Part of a small language model's weights: rotary positions.
MLP neurons of a small language model. Each row is named by its layer, matrix (down: output weights) and neuron, and shows model dimensions 32-159. Each number is 128 + 24 x the weight over its row's rms, rounded and kept within 0 to 255. Numbers have three digits each. A neuron's up and down rows have the sign that makes its largest values positive.
After each neuron's rows, "fires before" lists the tokens most often just after its 100 highest values on Wikipedia text that the model never trained on.

L12.down290:150103123119076129164173137125090123122146094129129163162111142112174098117074129102107128126150081157107103154143178105108091186138149141106071143124168118090122177132119144141160136155146140121113126133154111161168140106165128158177124106129166105135137136089154139145138127097177161133167145162096143136093109146117094153094163141149110123103149153142137158114104160116133112139105
fires before: "8", "9", "7", "elf", "ol", "6"

L5.down48:095142130153147148147128105148160128110091120163143110109146157120131156156161108111122109124113144095074138132127129084132113093119101107139114128112154167120098128115127120159128145105152134116145173124147142168131146085126126098124090113139156086142154149105126127139147156125147154107115126123154104082088199106134148106141121143128120146107110090118118139115133123153138097094137
fires before: " be", " have", " also", " g"

L2.down379:146138120122087144108106101127157128101089150105087100090143113123136140162125170143116135092122120108129147149126099160155116115161128120155096111100112109146097141166097132112078151130092160144104126094119142097161115124143183156104102158137124158146109121145092133104137148132118144127150121109159135139134102127123095089127110177171087121116120123115129095130124131159160106096157
fires before: " ", " the", " his", " October"

L12.down132:144152140095144126152049113100137133145135081119135130132089176110161138107094133135131102132131096076127114079126100103161102136111072105158077113161099123135144128146157117113122112105132125120132102138116137140138142153147141130131169135093124120116139129126111149176146163099134102089127095192130110157139194149148111129130101143132109124127132163114165134129147139119122136135108
fires before: " by", " in", " to", " on", " at"

L2.down124:103167160146156131114118114113186158113125123099091146137159115093154123137128113163108097137126117155163164131171121117136124144128096145118087118141113106116090132149171127122155128125126140086138096119109113141141102100155110132141130129100118178140157090141141112145088135117177112107119153128112085110125115118150121086130155149146123159134134187164110106104134134165151150133118
fires before: " |", "%", " m", " "

L2.down209:080172125170111129153129126123148115135084152142115117118129142147105107116172157105111146168112132135115124135150093119095164140116115114145062161164149129143174111156148126141092143100111125140123117111205158128136155112155111168118084128121093170106134116125082123152125177125111156135126115128143162165136119131149109159154128129147121140114146110133143128122143123125167173141133
fires before: " ", " the", "ing"

L2.down87:107143143102139152130116079105134141152139137102150132156169126111174126151138125126109133132127099154140110153120134130114130132114091122102100135071131148122131138159151101146119093080128129128170138089156123123121121119096123114069080104136095116113125118150087157174106119185140166082090166136109094162125168112161186115143111135114139149110147130139116138135119074114124107153082
fires before: " |", "%", ":", ")", " ("

L2.down241:116144185125086099094081108140167130123105201148150173107116132127161128127111113118142122169102098156131121164145092137135099114113098150112152100130160127125175118129129138161132118117106073138117183138150156128099128155143156136048167122127104147150101131139154133129122108141159128120099065104124129141120129169129135146109140094122147137099137139082129146113126116113158158114060
fires before: ".", ",", ":", ")", "–", " |"

L11.down283:119143136113095150106152108170138175111169092138165095164112136116115119124152092132136141120143123126103150109151081145087145153143146136081108104109122093127115109122122069102137132134143110088120139150125104097104146123166140109145150101096135121141105111134127141069134113085083123089127134129147158129094130108114099126134127129108134156137167169124149085128182079107102085095114
fires before: ".", " /", "″", " |", "',", "pl"

L8.down53:098094120171136102090087074144147142165135118130152081156130139147128152117146125136126159116066122130129106142124049144140124147118080129107135141115131147145106125119140137113157140115136195106148170157146113119128137124101118114136088122132128126135142108130121114159139107121107076171117098144129112147123097184167107129138132117140140171106107128108158138117165138124109090125106
fires before: "\n\n", " He", " The", " In"

L12.down484:133111088134160133128156125103126131105149100128138139138125117130170146072159103109086123101149146111129134132127147139117134140115141105106154081092125095123083156091106086143120128112150162125085117146150134115155111118140112128116155112148122167142110139183148084162150150119122170109113093096139143178131121118082135111143126135153131124101149135119087104091097121098131100124165
fires before: "o", "a", "es", "os", "i", "el"

L2.down394:134119136130107101142115117120095150102156097101129098136114114130135081103105126109179116186108133155157109140168111136167158149111175139105116134153104117163111082091172149071168164097132114106116140112112167117157123139145144123145106127125087112136148129089072156127135128129133125108144123097111144168141118164141169131135108139119094117095155124111090096121142128144128114164106
fires before: ".", ",", " of", " in", " and"

L12.down170:111130126131139121116169108143126126090122133138141151133137130138153119172102131159111109141133119128159122107150142143117174127163107158124115151105126143103139139120129160109136149122151123125121094132133114128120096177157128176088177123091105152146154219094137117125106120134123157127114107104106157133131107067130146157135168138147091142092162103178121167113140123117136141155123
fires before: "4", "6", "5", "7", "16", "3"

L12.down396:133096073136126136123059132122126129151144135114153135097130181141157128112135128093130137076124121127156105175135087122156114121098134128089124109121096141101128137116128110156150122109113099120130148111137109160078178133132122151197164121109179143146162124137157098135098099137138150152155121156114142141103138142133079163075105142130126141069141133112122099176119128115152114151136
fires before: " in", " on", " as", " to", " by", " at"

L3.down271:123129123139125111101098114130157119100102135162117142115120142134179161155150153109114107073116160086126138137136087141113127085178126165117087145111165135105100116122122098131105120101149092147123145148172139158100099116148169133139093112106138103151140105113120170131153167120094180125150132130117150100093131139065125150140140132153127142152116115137094082137142145140122145121136
fires before: " ", ",", " the", "ue", "ued", "ues"

L2.down463:156127165106181095146085093148105145103104110116128125120112140127085139129147102113152165127177108157144153125139139119141142130122112157092129110110118110149127100149126125135108138113140160140166101179126106128165093149103125143141135121135108108128105106083134139134138144083059106119110114120131098136105155100167161133165143063138137116169132130118151143104076101116146140111099
fires before: "%", " |", "."

L3.down3:169115134121156082123056139116120133155125138139112119116149105128159104172092142121105148100163118114110119106144113130110142116154136158175105100103116092136099121136165120126124128154139123119177044119132102072171136124111106153120124093120145121145118114137130142136139156158114180133103097114104165159097158071139150153146128159142131153081127121131101135152101109142098125148120
fires before: "2", "1", "21", "22", "25", "0"

L9.down223:126102173124084154090066133165140157114132138086148099110166150120125109100157124099140187096099116173123083144121085125119111138092089125125136114119149107146135092122139125100125113124144140117135134180154104154128130129129112122115106142147123151115142162122104146132135093128120128184122132121136100121138097133114087116177120130078137141131125160132138160135128138179147074140139
fires before: "\n\n", " The", " It", " In"

L3.down299:123142127110151158168114114134127125146139114133136116117134168129131159097133158133148134099114181145103104131152070145132097129138150184137119122148095116174134172152140145082129139117141144070163106089089155157123126120109149094124103098155147103102114132124147138111123139145142159124128192112113171127135147180121097107109161125124149122142142118127145134123123100156132185098111
fires before: ":", "The", "|", " |", "A", "==="

L2.down351:066098132134121155142100138161120139148128172150080145117107138115078131118131119129149113137134134116120139080106129148135119099157083137170099118136084123084086096144087119133110100134142137135111107179130125139138100133122085111104106127142147149132159120202100106139081113106096133113123122112106105131115124114162135191160153143138085150165136134134092142138123122141122173155121
fires before: "ack", "ock", "ue", "az", "ood"

L5.down216:142171113101116103106085128144162119133129081165133178111110120112103119109157114127127160156067091147151149123147171109161129129166156147102137166138134143114143099147170137094111113131138078126109086143095144140123162110134127145137129130144164154101164115139128113110160152125131153126120138142103152132126130103109142120139136076126188119110149150143119125110121136118144052131086
fires before: "–", ":", " |", "ol", ").", ");"

L3.down106:159085118107127119099129129138125135162153130097135112113130156167118143123127185138160150146115120153137115125110121109122091128138140115122124155086165113173135122093096137126119110136116109108190112119130143152126157167141139153104157177108121177113073157146124124146171163101134161131089125106157124122142141098151136105139149117108135122103122163101112120111149099155141094129108
fires before: " |", "8", ",", ".", ";"

L2.down417:096114113108125165155119121148169123124106143181212105110145129118127123145156147127139150079075132119100127156133138133148118125102096133162104136091157145091111162144126154154140126103118133109122140190117091148124163138110147144126102100149133115125110124117123122165150138128146110132112162169140129105144125126109131143122130148100195089122118112130104131160152121123131123122136
fires before: " be", "p", " have", " also", "ie"

L5.down239:127156113143123105127116141148135128148080143138092115100087146132080151127116127110134129114107127119132125131184105156163151132162112085144101124102121107154128151175138150074139128143126057140119096125157115132079148130118117151113060108074098145099153098115149137146112150183150148130112130131128150133144114163139141153144145156130121105109113133135109073152121152146100103140157
fires before: " ", " the"

L3.down267:109110101095106127110113160092144125103142062080133180150151118099137134132140139158090128084129149116173137109156178122118118146117133130150139155128131143137092134132165114150083118109136103081141121081117124122136124131120108144138142137140093102089133119141090136133089129141149143129099111122167073100113094146111114124115144151149099147144141163141143094156088138142129149114154
fires before: " |", "%", " m", "."

L9.down476:139064145077152164121063085161160143126162108147144124138108106149112144157099113143140083141111113154122110157089146120144122127118159142133161118110076102087092133084133128156124122120134159173157139121147109133112159131136118123172139117198149112145128107141131125138151147121140127125143132135103141071123167186187075116169137121155125113119129103156142130125112143119139128122112
fires before: ".", ",", " and", " of", " to", " in"

L8.down312:143095139134106111137085118140120111169102119142102156137111132137093132140122124163149154148160120097124110102156141155171143098114126102115081136129153126113153123142081142157114137098157103169112123111146128118161106140098114122127070124110106147086123157138127129157117155164163098115126112133132154128170128118133167100139130112122107128081166103153176117112127173125125142132146
fires before: "s", "an"

L3.down159:160121130127162110076127102148163128145130137136142134135121127108076088124157153085141141106136081132081128127136134211058138086150093106141134112115122101123140133102110106082134145112134123148162108148105124140089093114120166140136125119183121118100112093095117146182092149118101128136136147113156114084135164117160141155132136104116132131125118112142107171096137124137131110107102
fires before: " |", ".", "\n", " ("

L2.down127:129136141119136084156070142145143122156160137130123120151135139152125092150086097100105099089089110120133133134112112117120061118135088144116157084163136129113102160113121157136150083123118116140128129145091146113161116147150133109095074149164138117137132117097141139126126135119146109138073093113091098098143107191111105151083155124145145156177175112103156141118130105130123178156121
fires before: " |", "–", ".", ",", ";"

L5.down493:088109131137141169132124128083134152100103162144154113129187130169111124131138150109126100143153139112105137098149106126126116136175068127136153118138130125101111122133124130116118121106167099130096111112106110068165096124144114112108115128128176102179095127121113138141136136104095094133118129155126092115117119096115116114136141142090132155128154144150125147163114093161133141128124
fires before: "\n", " —", " ", " F", " M"

L11.down301:130146123107114117109028096123119164128137135110113186093103125116126123103131166129109107167126124146146115160132039092101150117155095160147136145176125122132100129142109119085158132135166168134147113130142118126142116136131128075110120139123108150116146147121117121156139155142128097160133099110101146136181124160088162124128134106126140119089114156127119144125129133133138053138107
fires before: "\n", "\n\n", "rit"

L2.down273:190138158140133129146095154146153130116117148099150150088131149099107143170144141158161116156145136108065129135149101130119096118087162113172172167147079138150087135135135116126133151102138098085121164131117099121149166162180085107113148128131115099108117088143121135078123128188115145155128147132130107107129134104127121126121131149154115167185124091167088148113108143136120109159136
fires before: "=", "==", "===", "P"

L8.down429:153091127138168152155077134122109105120166129158135103150104121166164161142165100165136123170127131149126155117092075141088137136137091094148132113121131113152130125146132139120102083102134106106123137137151111156153110132102138136122074105134130091124132143128084156121134124145127100154120153129118184175124135137114148124148107103118170142122125118121151135097160170142103159137073
fires before: "==", "=", "===", "|"

L12.down399:145107122124081076117138127137111128133112111136101182143152171110161132103136136170084174109132166126180122101118145152115107143115105159082145128098105096112094128126171116139163135139132135122118131101115116137109137149128139122163150127154124133153135187172155124167159122090137135135117142193162129163155116102121155112139143121175145112161125112153140103128146125128094134131113
fires before: "a", "i", "ia", "es", "o", "al"

L3.down151:102141153127165142131161133185153120092106131149107164137136101137136154148131118137188085134137115104107118141166117123142096140134145140136062162166127137123127125143139108103053164072141135130101108123166108101095109122117130134059137132134117116146126146131149138112138104160127136117132130093156117137126135171130121176136110147135121116135122143094109161128073081144134126129084
fires before: " ", " medal", "ge", "7", "==", "5"

L2.down393:124129076137122128137152136129193178099089168122117107100124125119171136161134130113131132107127145105126153091148145132144132166108135106129155131138109100151182130118109147147114130105120135140084116123169133106102116114150163123112084100132115154115126109126133131171120131130135096164131132131143123134108093138114134121140104198115130118105146142134140127052148132189134115132123
fires before: " ", "vious", " the", "m"

L9.down151:120131102087156148124105120136151120121085137089155133115101124158122114133142102066123115152099146121159106135126000093117100129154119150084128160143129124139148129140115116116140142126159103140101110134130121096146119107144096139149147127139112150146118161109160107125101122106154119147108118103124115144140137198120080123088161099111086130136167113104127084128112108149149149145121
fires before: " ", "\n", " +"

L2.down366:108172102119143167140117120140112127161176109128145099101119140138114121108171151092157098091093147116105096137120126109183131129150107101124122111127117156108124167136109102134108138122140113072105163104112115131134125103172114121079119131150120162120124147123112145146103117127145143155101168156118114115143125157116122080135118148152129169198129137135145082156138145118130152105120
fires before: " |", ".", ",", " /"

L2.down482:109163120085155140128124104138087134107132103123129098129102149138115069102081106092167121159116132094130087177177118145164127130134127155138086097093130121114120145135153098124100162131122132088120170141158101077141105090132146151141143122141135142116155138133143126105158109132098131116124118122120123136116132202170116140152148128102103107187096134088143093148155132138128131094160
fires before: " |", ",", ":", "–", ")", "."

L2.down210:094140129140145128119119117130106093107148114125081145170142144092142150118130158135140141127098152121120119110149167128127079108136129070136127093104115131118101132167132148127102099133141120115112144145125185125102139104162125141161100119144145140108151116139112164139122134127122119133138117095110137115114099126134176157193175139125129149185135119108099153160149120165145190156132
fires before: "ack", "ock", "ue", "ad", "k"

L12.down249:102173155109122119148197154136113089098135147156161093151150189132126151126138106115149065117109144074135172113138104121145169135116120111124134102121158130091138132135147132144119135133138133124106139135150146128133122154079108086102117098126153121137104120138115135141140107130159125144138128154177110156125115154098151140089125139095155113132135078078106111119123121133139117143154
fires before: "7", "8", "5", "6", "3", "1"

L11.down389:159138159158125146131066097147128090140160130118177122113148152140092189151119143106084133135167125125131100100122173133121103129141151139092124154116107152120147113171157140155119155083127139123099168089170108112145096104150129134139123175051107092108150128150160108110131156142113126121098135144133125132162123146108117137143137160160164169096124154097139126122143143155135141121156
fires before: "1", "2"

L8.down210:098140145111142140176120119132068142138088112153139147108130068157146123146144078113103062135138122116131152109102128118126127126106121138156124100110116099102133131120160108106124135121085113094150096091169107088128131133107103134126128118115120149102131150120112142107150138150154155109108122129172131113148144113108135120134112143117131173114147150094138121131087146177137122117127
fires before: "1", "2", "p", "otes", "pt", "rit"

L2.down79:145124110144100111095111100168118154160155090157173117123118111096116134112106165107159129080092105121144102103150135153170109079142127089125113125124146150180116081131133136102130138092129117116109106101158133096162149124112124129100166120158161166108133155127133137150131171137129159149077079131142156123112149166160182139161132129140127103146110163116107113197123143077113139145135
fires before: ".", " |", ";", " /", "°", "–"

L12.down71:123166101143154171136103102111103086159141109139154125142160112151117115177131122127138128097091132154129149096057108110106123121158120169131158173101081132159123121133098087135149134090138157122126158151138110120122083095142143125159156157109101114151174130140154170152116150137124117101121085131133131159143090169119122095128115134093132155142132177143155167184153105118115118111162
fires before: "1", "2", "born"

L2.down216:145148142104168107148111128130145142099107119165102142126134125153144109164110153123127115137189152130162098171130098090168102086145113098129150131125093126150135163152142100125127139156134129128143131133093102121103166132162123127161125144165121100173194152106124125138162129178135123151154179128122134111140118153105120164129137154136104142163127150095111108152114124139127205130108
fires before: "ed", "ment", "ing", "ated", "ation", "ings"

L9.down175:167094120107074111088098133118133126136148116133126115155110137194098110077149146151147108080095107120170118183142092154139136142135150109095082102143120110112157134127104164130131083145108160149143141143117083157131159115144126154145151124113141157111093129152104166132112138139132124129130086079172077129125134184102100138135154101173092127138157139131155148115121116119095101132076
fires before: ".", ",", " and", " in", " for", " ("

L2.down432:145093116124148122178076095113105124096172112195152121108154137148154111145150158111143137085157125113138134127144108125100112088088155114096116135097160117120119115117142110131129126131116172092108118129104110146143121133113101166104112118104124093161152134120091103112146121139114078127134144174125157134100110150133149177157123171145126114095123142128135108175107147121161137123097
fires before: "ment", "s", "\n", " (", "ed"

L11.down477:129154123139107106124114149179104140065165061119136151119102151144118124125081137120143131148148092116125113154103123090120125160109134173150145139124139114108126116113049139134126145130140148083163149162133136147154114113130118149146128146117142112128109101130109136148116144139101101113132127123124146123140210138090146122102112084128149146130087164135139198123140146125135090117107
fires before: "2", "8", "7", "4", "3"

L12.down284:107126131113073125131099114144110173124116108124100125122152105148125149114116125180155156109169151121094115127106163150098122121151162108150087153120176143158157093114096129159119152124131130115123132156140154117112106152155119168118110168099158142164147110115105128111166149170117128149082135128151150136136122123151126081129124150174164064084127117130137130153108148122119131127107
fires before: "et", ":", "an"

L2.down91:136150149122130139128124161100152137124118087123091126090139114099115135156119125137121136099108153102136114103152156122146120123177153118088112116151161142097131128136103109143144115159132109060159117096122130133132131135121123128143104167170108156129159163140114148158129138113128135115123154162161103092124151118116146114060139113114095150165116203121173141126075125171149146124135
fires before: " |", "%"

L12.down94:109135157114137144147028123159154136138116120108156135112122104120122147136154160136131131126142153120123094113118131129140087153104169139144123106125159123128129171140128101161108131137175124114130120114148155123115148108166111158151101151098097144162106142116171168124137126202111128117103104119155119112114134098153122092155163168145094128062134146134124096120084138111118117096099
fires before: "ed", "ing", "ation", "s", "er", "es"

L11.down117:098176169130140160128109118131084129151140127104171118113152143117165121104133082156119146156079115130157094124147067088128088160157092106145065123107104102140137121117144116186168107136125134110097130139132097110107114129126136085146130113090139126096111116115134147101125139143128110102159153113142115111126158211108126129109141157136141121141161136136120110149139109168121150138189
fires before: " ", "\n"

L3.down17:144121148163132162092068103130152160101178130130121116119149156164100173130155144146117127131098107135089115109126086128136106120131140118153102152141135153145099133141135134112135119080151148111115158126155098148151125124143135134153082143117156126112135118104154151159122131175132117167128182153133146137133113138135121108117160139176126137107117129110169148104164125109108133115106
fires before: "==", "In", "===", "The", "A", "P"

L2.down173:094162113123141099117103107143110129127140169193147101173127139137113112108139118121104147158122125129126113156120059099096114119161141165146062097107155136153141127155146119131103153137144120130101137181150157131071121128180125128153108093112165129095139121139130158126135116171154161133105098120126130153116146138123126149171166178089152147164165107139151095113115136111099154097111
fires before: " ", " the", " this", " to", " add"

L3.down121:116158106144141085160115138103125143104087146151175119083138067141102110100110053129160137117124100130141118120141098113109096147153068122115111134138106114161125128088121158156120104144153141123112079128125105094141127134133143109139166126121166103179142133112130132129131180178110108084111114076150136122135135145148132120123170169124145124087116125122128141108122109112107169159143
fires before: "\n", " ", " Year"

L2.down473:138106125101119142090065124119143158156093119201136131133127167134176135172118153177104094124104158116158139145151131144145137165125170114129139126154112099150124161154156134112125154138138132128117110104150158139105138079137130134129120131134132119129115105104104119129146144096121128130126111130154123131097097125125118149123137175180141174129173141131110144130120129166197167148080
fires before: " –", "vious", "m", "ist", "ed", "vent"

L3.down316:112101142171098133129089155179139161155144142089120144155129098114130114118122135123134106110092133132127125125159111150137092076123123095135109095142102155084104114144146106132098173114163134116090132142146125147124146160118139119129149119136098144128096092093097120144064110148124174146147132124158108130159154133163107119120112152109119117163143091132073164128161111108156143168177
fires before: "\n", "\n\n", "=", "=="

L12.down403:136117122156159121142042103130173144077129115100120105152133191122137153151167137106156125127109113126151090124104154118103055146134074122139141087139117154152125114115138172127138103129147135117155118122125103156145167131108134135157142156172132129136094110103131098143107147150104097133148144134124144107105151223158111139140146102120108135143145147129099127104129107147134108147122
fires before: ",", ".", " in", " of", " and"

L2.down29:115167162110172128122120143169131124155150134135078094098114154136060121132144124112121131118113133142090148117107122130137066137097111166091137132138131128075145142104112135092101162117106144142122119117144093142132153140123123130131147141190120169115105143113153112124140149144115129096158146137161139097164141121134175124148165089099136144140079136126158114134111107136085105071138
fires before: "|", ":", "|---|", "|---|---", " |", "s"

L2.down151:135139120093138146111091110129137134104111129106154103103139124172119139130157090143164174125088131134113168079115169148168111120126134126111110168129079125114115107126138127128099107091140110148083126125117125096113108105153118173065131166153111113096119123114127130109159145119163139145123118153117137111165130176147131152190122131099118142159117145130132172106124174087143183114066
fires before: " ", "erv", " of", " and"

L3.down489:130178118115177148132132102132148102157155121148127148110125111146091161143168169168125128139096124159109114111096144114168117127123157096137119143112130152103152178129100094128146110163135109137099114148095161098128113114089108120135104130128122137154166146140126142148129111111135109105155127159137134113110126146172134146189125114130130111109078138109184109147131181118135153144137
fires before: "\n", "\n\n", " School", " Col", " |"

L3.down260:139114163109077129142114104150108154166148130128142114113149162145114121171111144093119138177117089105152173134089132151158161123106119088145080095123149103137145088153126095161107134140120112155152122084159088128125143139157165118114102110147137135153133128101126136146105142097159144074102136138128122139111154066135166154105106117110160119159131152110169149149134082154142126124102
fires before: " |", "%", ".", " (", "°", " m"

L3.down104:125120153155142148109074121136125112127142132167102130096133105167118163122142124161167129132129149169133097137105119144118100103119156124177145125095113101135082172118172127139124134143141076124140132150144139099154108150142121159107113116124151119107139131118162087115105178110137124153110125132131081152151092159132093119123102160152163133161122144171127093145146184089184148121103
fires before: ".", ",", "\n", " |", "–", ";"

L3.down507:145127138126131124125099105107153143078114146105077165159149119138174131159131143158116102121095134116126090138155139129135101118142146107127115097133093157137154136130120129120128112125083132073164112111141118131133129147116129078057109111137092112154122140101080146135110117158156152155087126127159124156131163091145171097160158137147135113064165175140141117142107126127160155164118
fires before: " |", "%", " m"

L10.down7:143152104150140100115154141121116123102113106118144112141122115158148164168161135107157117135096132128102130119171159153103111149125093132149159124121116111070128151150137121169153123083117149135123113110142117131114141104104119115117127147156107159121151137123155157135145103137126152168129112108080112137105166153145093129144123150145139136064136168125102159152084092129169158089135
fires before: ".", ",", " in", " who"

L2.down197:160125120113156128155088143135129138119129155089126126161175101155129103129140116116145151119151106095093113121107138103106129130119084132142147143123110098118161108099128163144111083140160127081127138095120130125146152160123175150169122108153147160164136109093124153146122093119129134154106125103150145105113123100135117108129171169194137131066169113134118087135106161129100077107159
fires before: "%", " |", " ", "″", "′"

L2.down492:114114142108151159157110129110146141099127141124083185147142113128118131113177119141119135119131112138111115112129147140114099126148117143133124102162118117100137155145136105111111087111135135126173092134118108133120117139104147152138105094168098146143149076121117107102109129124142160097065133145143078104096144137122159140157146116086081152183140169138151135160068130157145144114107
fires before: " |", "%", " m"

L2.down445:098096178117125118124098110087148112167119148117164159169179129106126125153113110141106122175211119100160169144127145103092161127105087087139124146123134130159128104171098105133128135139130149120145112144106102117143137121131147155135088118124121140156141096142122146098127092136124143098129123161169084105135166081131176141122128147126103141103159159141134128124094103147129149132112
fires before: " |", "%", "″", "6"

L3.down115:132119109140134121150129092131176125132160119126092112099126098125113156108139077113126127161105133139123166129152152054126141119159101121150137136151118118142128158166155144128111136126150130158157107139127085126137100095141127136101113160125120153144102114153146155129135168126118106148151179153118103108125157118101108163079130155142122096130131171125129121117092129180107137123080
fires before: "ren", "h", "age", "s", "a"

L10.down395:190107099141161122116129131133127141118120085094154111117109071130156125165064100160123112141090144162109134166113149107146157138084153116107133115099126131130107139107163120130157103115121138152154096138113133107072118109127132153134138094121168122138131137132151110117141121134155151124129137112131140097129160195163120147141093111168119154115160150119141130126098135159130142122064
fires before: " of", ".", ",", " and", " |", " at"

L12.down261:098151110115120118124044114125128155100136130126127102114140131130156146079124168119140146086085152137117122142125024126114144120079097169105120130144086109131136126131127156143141132112129159092125112121141135117112150124098160127117094175120129153104117124103151110141143115168148095102144091147120133152123094208106117093138127123138149156099136115138120138110115100130118121150157
fires before: "\n", "\n\n", " \"", " The", " It", ","

L2.down23:144114114130127169115136107141135126155131137111132128157140184133112126127177190122138139109168129128113159155123130130121094160142150138128112119147118151165168088134143123120156129097123157088120122158168111123154112103126143127133077085100124119113123119105112111141140171158102112160087177150140158126120137125100142096154141167164131139121088153143137130124127120118124118109065
fires before: " |", "%", "6", "\n", "3", "2"

L3.down274:102165134161134118108114157128113136138123172152106095123140150170095111133139106111098142126127136098083129119149081135139145134140141088150098151130138114161132150155096120142117139149138094109103160122158124074087110134144159151154076108101147145124134116080105145146110151144126121144125123122149126128154133146123151174150117115129113166113154138132101078147115132134130147095163
fires before: " the", " ", " his", " a"

L3.down69:092140132133126149144077138144145144142121083101126126150099141128110104079104119123132149117096091121067114151102092119143097102133084119147074117163117153156081147158152128124113134126147147151123129097139172092138096137135090122115094109163140126129136142144106147106115142124114139096145064093090114111127136166151157152148144136155129123153160140109112133123149083135100140129105
fires before: "\n", "\n\n", "ack", "ock"

L11.down90:148129122177097141145073136109192139131158146114151146137123126156103125111166108143186132132072098132155155113153166105109121138107097101128105127087134093118110109123112141154170131131133170149146142147130112179128139149121129127112163116111135135142120113120073157204104137139127147169165097099072137116132107136120073118130112154157144171152150135116161120115135107154133146152136
fires before: ".", ",", "–", ")", " and"

L2.down5:112110115133124164110049121126150129077158131135117150139131158149124141144148124122127116149108123124082118091105104147115118142118105137172112152130165124149111152133086093154145138114122138116099134117174081100136125112135139144166076152154141145163127160114089152143082141138128098161138157140124125128142118101154139168148141130121125129147111096110154117084168154116159130115065
fires before: "==", "===", "The", "A", "In", "|"

L9.down103:137092132107112078104104110114133103128134103127105138148092137152172154121140142111125141079148134125112140099145158145100164153179145119097140125109108182114118104152138127126118128135134128177111185113128173120145103120087130138129137135147163135122073165135111114119138181110139120146099174118132164115146133073122138140083138102132148162110136160126097139156111142097085137097137
fires before: "an", "ry", "i", "o", "ai", "E"

L9.down67:094107129136146153102143143143126146170140068138126126115165127138102150157165142149136136128051091140106111136142094096143167148146151146145110144090123128138094139138122136139133134133131111113161117145173119134087127094137102103150117137201104123106142119133117126118147139136147171123134100141129096103116167169162101116151153156150125137073136104096145057127133121138133112141121
fires before: ",", " of", ".", " and", " was", " is"

L3.down295:099129163129120171125092105153129132136140088100138121091128172197126194092163096149129115156116128113117094080096149112167151154159109129130107159116128147169136091122137133124132086139123122117168102118148150112093134070133129151108065139141119113166145141109153098122143145149097132112124144116086130153144126134093096133133134131202112146098100116126177143107121104096114128112129
fires before: "|", "The", "-", "===", "A", "In"